{
  "n_layer": 12,
  "d_model": 192,
  "n_head": 4,
  "n_kv_head": 2,
  "head_dim": 64,
  "d_mlp": 384,
  "vocab_size": 863,
  "activation": "geglu",
  "norm": "rmsnorm",
  "norm_place": "peri",
  "norm_eps": 1e-05,
  "positions": "rope",
  "rope_base": 10000.0,
  "rope_fraction": 1.0,
  "qk_norm": false,
  "attn_scale": 0.125,
  "bias": "none",
  "tie_embeddings": true,
  "parallel_block": false,
  "extras": ["capped logits"],
  "init": "uniform",
  "init_std_qkv": 0.0211,
  "init_std_o": 0.00431,
  "init_std_up": 0.0211,
  "init_std_down": 0.00431,
  "init_out_by_depth": true,
  "optimizer": "adamw",
  "lr": 0.00123,
  "lr_mult_qkv": 0.4,
  "beta1": 0.9,
  "beta2": 0.95,
  "lr_head": 0.00942,
  "grad_clip": 1.0,
  "warmup_steps": 256,
  "schedule": "wsd",
  "decay_fraction": 1.0,
  "decay_shape": "sqrt",
  "final_lr_fraction": 0.0,
  "batch_tokens": [8192, 16384],
  "seq_len": 256,
  "doc_mask": true,
  "train_tokens": 122900000,
  "steps": 10442,
  "dataset": "wikipedia_en"
}
MLP neurons of a small language model. Each row is named by its layer, matrix (gate and up: input weights) and neuron, and shows model dimensions 48-143. Each number is 128 + 32 x the weight over its row's rms, rounded and kept within 0 to 255. Numbers have three digits each. A neuron's up and down rows have the sign that makes its largest values positive.
After each neuron's rows, "fires on" lists the tokens most often at its 100 highest values on Wikipedia text that the model never trained on. A number after a token or word is its count.

L3.gate34:150166087117121106088117140157123148143107142125145133105122118158187105177179134124143137115099136150102100127095130119153109135127118096102143161151082137156141146120198158118097174086132119151137048081193123137129169118140154104170135086174063121132085122122124133134135110119125174153
L3.up34:136146082161070128148098093069124092165041116153138205140153117124153117120107115092125149183125116133122100129121118127165154143105154087198097195106161107161153176124167102091158124131169078210100083120112151139146130117124171147149105142176108131099077146179129189124160133100123173108
fires on: "op" 64, "att" 29, "ep" 6

L8.gate182:145119126115087113123083118151165136049125162121151125091146129112121112206126148137176088177101137089139142185136140148164142094115087174134126196126125135168147096145157089141126177093075114110130161093126181098120132087085171158158075143087045152142131139122111121120097048057113087114
L8.up182:107223168153078109108110153095131068109066169140103187167132107123149150134128088120080173164135121146117108129131074108083118103113145123147106150093075126159152158163149140153147127087180118147125095165086106152116124076145093125110149196173119127137110114144169077163122131140151114140
fires on: "op" 36, "up" 26, "es" 13, "e" 7, "em" 6, "ex" 6

L2.gate26:114129147168155088156149133118119153048133186100121085114141103128093146184122182156187085137123149151152161136110132161078159120115189151047144185140130170191159129063118130101121121131076139145110134122131125161093119124103098085090100141097155105123144154094125104103138092134149139144
L2.up26:129104162131144164095124140141086100213080122118153149153116154089154135146091088134161156133101191110123123176090119107154132166157110080172131105100089141089144174130139096134183121137121135168107137132168138075084112147087113133162156172186105119111106129138188150091173173110146090151
fires on: "si" 100

L9.gate356:083132073121105143127182117123099138076125102129116156110188163194103153162161147111097162133155114104089116082176120114118141172103072159125083133198125139092129072165110134151095139113200169115123127097105138164117103144160132079103211119150143165134090103111103139127148102162120160180
L9.up356:125159157109130136148113123111138171123131123127171093107199164141102153097176123162118099139108160123118123099129107182165136101115156050086152112116090119111158188159119153129094088112091123170088094089129156098179132122147104142156150100135120131188085115189073171093209150049152096081
fires on: "sh" 25, "k" 11, "ad" 8, "as" 8, "h" 6, "ak" 5

L9.gate317:134124119178107129142086067139108092094199125078148183133145078142175116168180115122160149150084178130158153124074200122123123110114123152115118167111123118068164109182149071145161102153153089098157141151093187179133159135193141147158099168152127162119117144103086168085162134124108128140
L9.up317:114096162083180055088168097124114141129148104096104165181203100088104189149145152148147106158120110131153130101110147116153159127117138144114111193095078092081177067101081133122173130139147133102114160152081167148156121101130106068105061177160066149065146180092076158085163175086104139137
fires on: "in" 11, "tor" 10, "c" 8, "an" 8, "i" 7, "es" 6

L2.gate130:149163133143177151079103119131109169172102130157096130135061095113127079105177140135140153221145169134175160103092149182118105115119124127153135148139129103129098130133123099134137147103073158085115126087125183074160080140208172110097130123124115115084112195158105083130098050139115135113
L2.up130:170098142151116113097137143127111136102120175126126199150156087114100124102093124128141180175130110173143178159174119097105109152167107094144155121135144154102095128085133104115154088119057187145086138114131156138144082137172160093077141173166168140081177167154087131132168117115180148139
fires on: "ot" 76, "et" 24

L9.gate121:158093153149170057101107157183134110184097150108155166123151157098167090082138141134126077145105153179123103163087175106152162141160209119153118150097079151134144107135095158117169169143161110084118142076105178165106197105193092097128137153111137090109127126141118077112086151093126104164
L9.up121:161161120148156114118155191132121145132148065122110127088148097111130117142083111138138061091105105146186175138082071129141167179104114105124103141146114036139153099132185071196122141133101157131118126118085182178127132189067171115109126132172115084129084092092082088132120141156151135091
fires on: "i" 100

L2.gate141:100190089114156127186178179122134102118155128176161135112101137153131064157167160135108115081141088133154114121177148125166102130195157091131121107135160130150125147129131164152115169145163079083080159089105041143119138152143124084175106107160145097131113108176111099143111155122066111073
L2.up141:197151070141143143095120165140140125094109125122141053082087136154084108113197130093141135096126084207167091181172109123190125159174126130115128071148135142153152144063123096077135137110116160147163117068136088097127137152131163085171130130094123114167171146142148050114062146163076061184
fires on: "'" 100

L8.gate379:108161103100071147148125138120159127136109161087110127102136122147150144139119113113159127159131124130117190113142079151102085152104161191055208076122112157123161140174181139170200181102116156182107033113138135109086174086136184199176165085078153120110167131129050126104085163117128124142
L8.up379:181099116096107158132142068091162109180152141099120124123147193184130181120174151206116184173128120128091143138073093102122122127118180108046129114143160118128148173133152159123107104139081125169155145073209173081161055147236177172138099124125151168112081086098162113143121113074163115173
fires on: "e" 21, "os" 16, "c" 16, "ep" 12, "es" 8, "il" 7

L3.gate315:155130060117076180138116165147115149179129161062190132081108189175134075125113095146164133163086147106082081132140052114145109176067171125103085118132096118136127088152155085112148126111132124074102117088148134084141102167119124109136183136088113101127103092118151113077120107051114066071
L3.up315:139153079115133119131128157174058165132136160121136096124108092147120147181124167095130153184096085116128138192089099111140135193116127086079152155124143140134099137141127106113166112131088154018070088170097128145089105162090135093099184144141113112123085122077107153159171132155119113157
fires on: "L" 28, "| " 18, "y" 15, ": " 11, "and " 8, "a " 5

L3.gate208:120098155125123088125162070143103167150113214147113143132189170205176120121140120138158098159179106095118091086077073112189141153181150159133141129083088146113163115122139056114082107130129098078167100104115156091115104141174136107112136076085080178104112135109177118113129114081121123076
L3.up208:149133141098129126133129143123084112179191119078142154149116194170098118084099138141140137053124119134155114141091046116148102139116166158169144153090128110141163175142166143117162119134126096104175102198082124150146154148148123148153078121144107161113074098171150096111140085089076102137
fires on: "Con" 45, "0" 35, "con" 8, "st" 4

L3.gate93:109117092146134110192158144123141186133098140091150188101161157123155086114097109143112102138146115150201104076136118104083146174185086126132105098141090128153100127069143151144139182140152138099120063068164125153101069159115174151155101165119068139111126101107144128125090143109167103116
L3.up93:120092145138148185116150142126145134112147116134166108144106147092112102093119135122084138158153129092109235094122120133073096177130138114081200140169162141106175134070178124115169121106198157111132125127105111149167113148145136141075171127188173159151118138220085168112092149171124152163
fires on: "k" 61, "th" 14, ": " 8, "is " 8

L9.gate291:098112143084154136156126157164194089133184121139144132073132127126127157157130126091119101128112113141158182104098135158127115137028099110089140127133052154169129140146113172222195156159155083125176090102143124128161101091126154093173172099096181075097122130121117132103098075128143158103
L9.up291:119144115097104141141199106143097154095150164109112137091125121173136153143149110078131152100116157111043116107159121112124140133087128129175142164136139114120139134118154162124154108137175153119123213192137175156121179176088111106160143096159149095110112163089181141156185071113172121035
fires on: "or" 41, "ch" 11, "y" 9, "el" 6, "al" 5, "f" 4

L8.gate116:152109107144126130147136185118114186139133097103183123152058109134093106130142132096197100187132137104170078131139135094090118051153135124093165076165161137111107097129164120129093125123199092090160159111112077155096154133085087095155147146170104152168106105168089128114142168155174135160
L8.up116:079141167068149179125128144123119131152093095084134118113134109131165162094151152109121125161170135132178137167105149162093111095157051196135113135174139133149104115052172092117106168099156135143161088118124197152184151138077137096181153124129123112152134112129100076123187136076142084090
fires on: "j" 15, "si" 10, "Con" 10, "ay " 8, "con" 6, "n " 5

L9.gate6:143094154117122141132090167188110119122063113053097108118098099074134119121128111102207170213070110130111080164151122108094190144142145126106125090090127117116144147120115143094107211163125107126131124100097085137120123103141158102122106118128142139102224127110195093075124157136085049136
L9.up6:070134120182147114134145142149107112183132139111136122149106119161184089133096123091130176152151160096171070178094182155138143150088119155134087088152115114100118109105103094139108134179160159065087181097091189179108160131118118081088123136146140111110136170183112188112105139114194135069
fires on: "g" 24, "i" 12, "b" 11, "B" 6

L2.gate346:135167098134125142105123165180119137088120151121162108130120150190161153081186132144129158091127168214115092113160094112199112121124184149139217087142141165134162132161143110152156179144125136131106119080117130122145113207112114110176092095147125148192135141116127125112139161137118129119
L2.up346:090151073115179171109095123126117122113106112101126154126142105082113169107138087111099062047117146127137060118120068112093150107131178047130119130132171106138072146176112166082121158132198097109121154180141104137127101160108130190196099130144101094132082135176075101173085215088157138195
fires on: "Sp" 32, "res" 28, "es" 22, "o " 10, "'" 5

L4.gate297:123135177112161120185098124144117133086099167126174069085133227160171190131133111098143154128152122131130149150167141128145026192056141162184079103122136146151145117086117141126183129101098111154134098114139117131177167130222101076150112127132072113104097081127128104130122064088153134124
L4.up297:126150163135178128102122092149122124075177129140127159116086130132128148118111121165079124135177145095159164109067164112113058117110083171117123149160148114110134110077179156196113115080161122049128104130138120117089145111060167142134058094163140066108121114147125142194127115147117145089
fires on: "al" 24, "ar" 16, "un" 14, "m" 8, "ur" 8, "ir" 6

L4.gate70:081136114111130178168074138149117131075075092124123191094123128074142077116183067086107143192072125138123157149145074123132112091169125139079143158096094156162081161143121092120171159149095131113135099115064133123104168158148124176157128141113155130105111164116195172110052101158118093144
L4.up70:153124078141103132103093106054098104143125118107128167104139088144143086125113139092091180190095115112127145146156140109097106129143082128112121093113129093091099161061083163179122164154071133147134157089150165121140094103158125091146119136159117135130132126100124136143086116096111131162
fires on: "e" 30, "ot" 16, "et" 12, "ev" 7, "es" 7, "in" 6

L4.gate321:150171118107153165074146159155114146105130125124167118040154155090114114110110111154091181120108134134116133085155100130115099120141081113175178180156161044177148070130118101138164161163116181150134088133093116139140083137151121118124140119089046143165139146126095147128083163139075103156
L4.up321:154114123110124211186108063135118118085097097121075092100137145077134144134148149131145169103078074141099111110130116147168094056174114108107120161177157133122145128184144132169183134111136159138151161135151070071120063140156097118093085137114079115113131191153114088131157143094086125149
fires on: "ot" 60, "it" 20, "at" 18

L4.gate212:103109102150144154168175115116184133178125186103143161136167170070151094132109073150121148107131134123125166119069084089126135167145127159122120055115141138176130093136112139127149126159198141119159083113093125103128155147113130189160127154147133101108072139109154097097126108132155064191
L4.up212:116143132088176102079129132122064100128180118147144104159119133094140171121086141084111138097132103142161108141089100127120122163187150138112059093092080092134178191111161147126119143105148130118148106173137099175169075153107152078136147097146119155129096130160143128191112083173103093086
fires on: "th " 24, "th" 12, "n" 9, "t " 7, "r" 7, "k" 6

L8.gate25:141171112143107123134105117102161174110171099150185114063053171128165156179166151060132125143132089140120141135160103192111136103145113190111164173157143159158140124101146146130154173061138182095131102123143167111162157159156118084179138053153112153112213080112170126113117152119090110146
L8.up25:104104088124129136156162103093112150127098121109082142078120165149145092171156109148113233145153111139103127105154108163069122165141077118089147124160120162120141129136173105144121156126163153144137148156184080094150121127158116070114149113133140154156168143143158091133122126144102119194
fires on: "ut" 38, "it" 29, "at" 24, "t" 6

L3.gate233:107131150119107132136123048152092114112123102121128102130183132053136099093173108128120150132110114158176105126169166112158128147177128143191132158114137159107120124114098070046092178155176071081187147103086151133126110095125136154115108132142140110148097117142085096097145099142153080152
L3.up233:213114124077134086115075102200145108159105096142082181122164095156119124154157135156146045097128164115114125171075166092148166115143146092146156164125147113109106103121124095129096158198130101062148125189143095072100183106127131073150128096120147117159135165124151160089115130131120118140
fires on: "2" 63, "3" 29, "av" 7

L3.gate153:144187088117124137121124126145130189143196151114189096096129188153170158130134148170116080089103156161134085183179110106114115154144156119084185145067156173179112166163123161193144157090158151142107102145137150109077133179180132104176092069107063162116168075136132124103113166153104054128
L3.up153:177159100132171142165167165176123144131123140148179106123158141089106095085147076151086136086196088178136081155111050058156129152168181122089076107149157056153045169098096075129179132139163103138096156122117170120173135161126154152169159111173193096138079125181173126133169139118079128117
fires on: "'" 100

L8.gate115:153149086106066096066132119192135101170135168086136123169108077148163085132108146163138147154082157140123134156119120157084118141082119123105103114132053092115114176118137119123128190111127130118097170109096145216088102159161107112156085159083191098126145159159121090084090105126093097139
L8.up115:121089139101152111119200134101106146141093142091113127144129076161091150157121141129115095167124131130132104155089122188129077144112121114076077132042122116191176111153179157111142133150132180082103171178123123110078080104132095078058175163134094102069126174117090105166108105115139099056
fires on: "i" 50, "y" 24, "1" 20

L8.gate87:081098110099169132144158190106217102140112113144139087103120159140121165115147144152114152074131155174159133143153111140068062150089104170141119118118112077133139104090126138129110183150175097153158103114128128164174056099129104153166081132132110102188116104096076126136092119143089144135
L8.up87:157160065126124180132133076139106188111167176075142108101093171134151117168090180098116132113123109113092142117088146106145116161166146158153110164153104110190094140077155151127106133104180107070095113132177168117112129155149090081120148121064154109170126144152113122172107066159128094155
fires on: "m" 84, "y" 16

L4.gate285:151131102123086105106150098136186118115074157129146120084071200151164091171176102131163134119093113118175126150069122118193127116149170127121146117154119199075075089078134119147220147119125143156146067087130177102092125067165089101135142085133061081138101127068145135141142087058163113189
L4.up285:130143088145065122123116092139146112125129127027099111096119140143160144102123144138137122111148084087108094143080102078121137181120161124136169243112135139187123225127199156188157112132109139148071112196155164152073154147115139149089142093150139122148152102081159150109143158134161125194
fires on: "op" 20, "th" 13, "si" 12, "ep" 10, "er" 6

L2.gate307:163159123147100129147090114144119146143152133113181113102121133154110098131140151137147118117088109133131083085138083155103100074104103198106168161123155083175074061165090094074079168109137103164115184132132139107135050166130136169123099148076118142168179080117155082090087145096103105165
L2.up307:115054153194145197151144167061085065085166086170116142128108146118108089088137088123130153191148082104130166118120156210110160093169127101127102133133144151190118157120097129086122146089124145137118112119167134073205127126148175142131137128118161150090135115136117089134097136148092119132
fires on: "it" 71, "ut" 24, "at" 5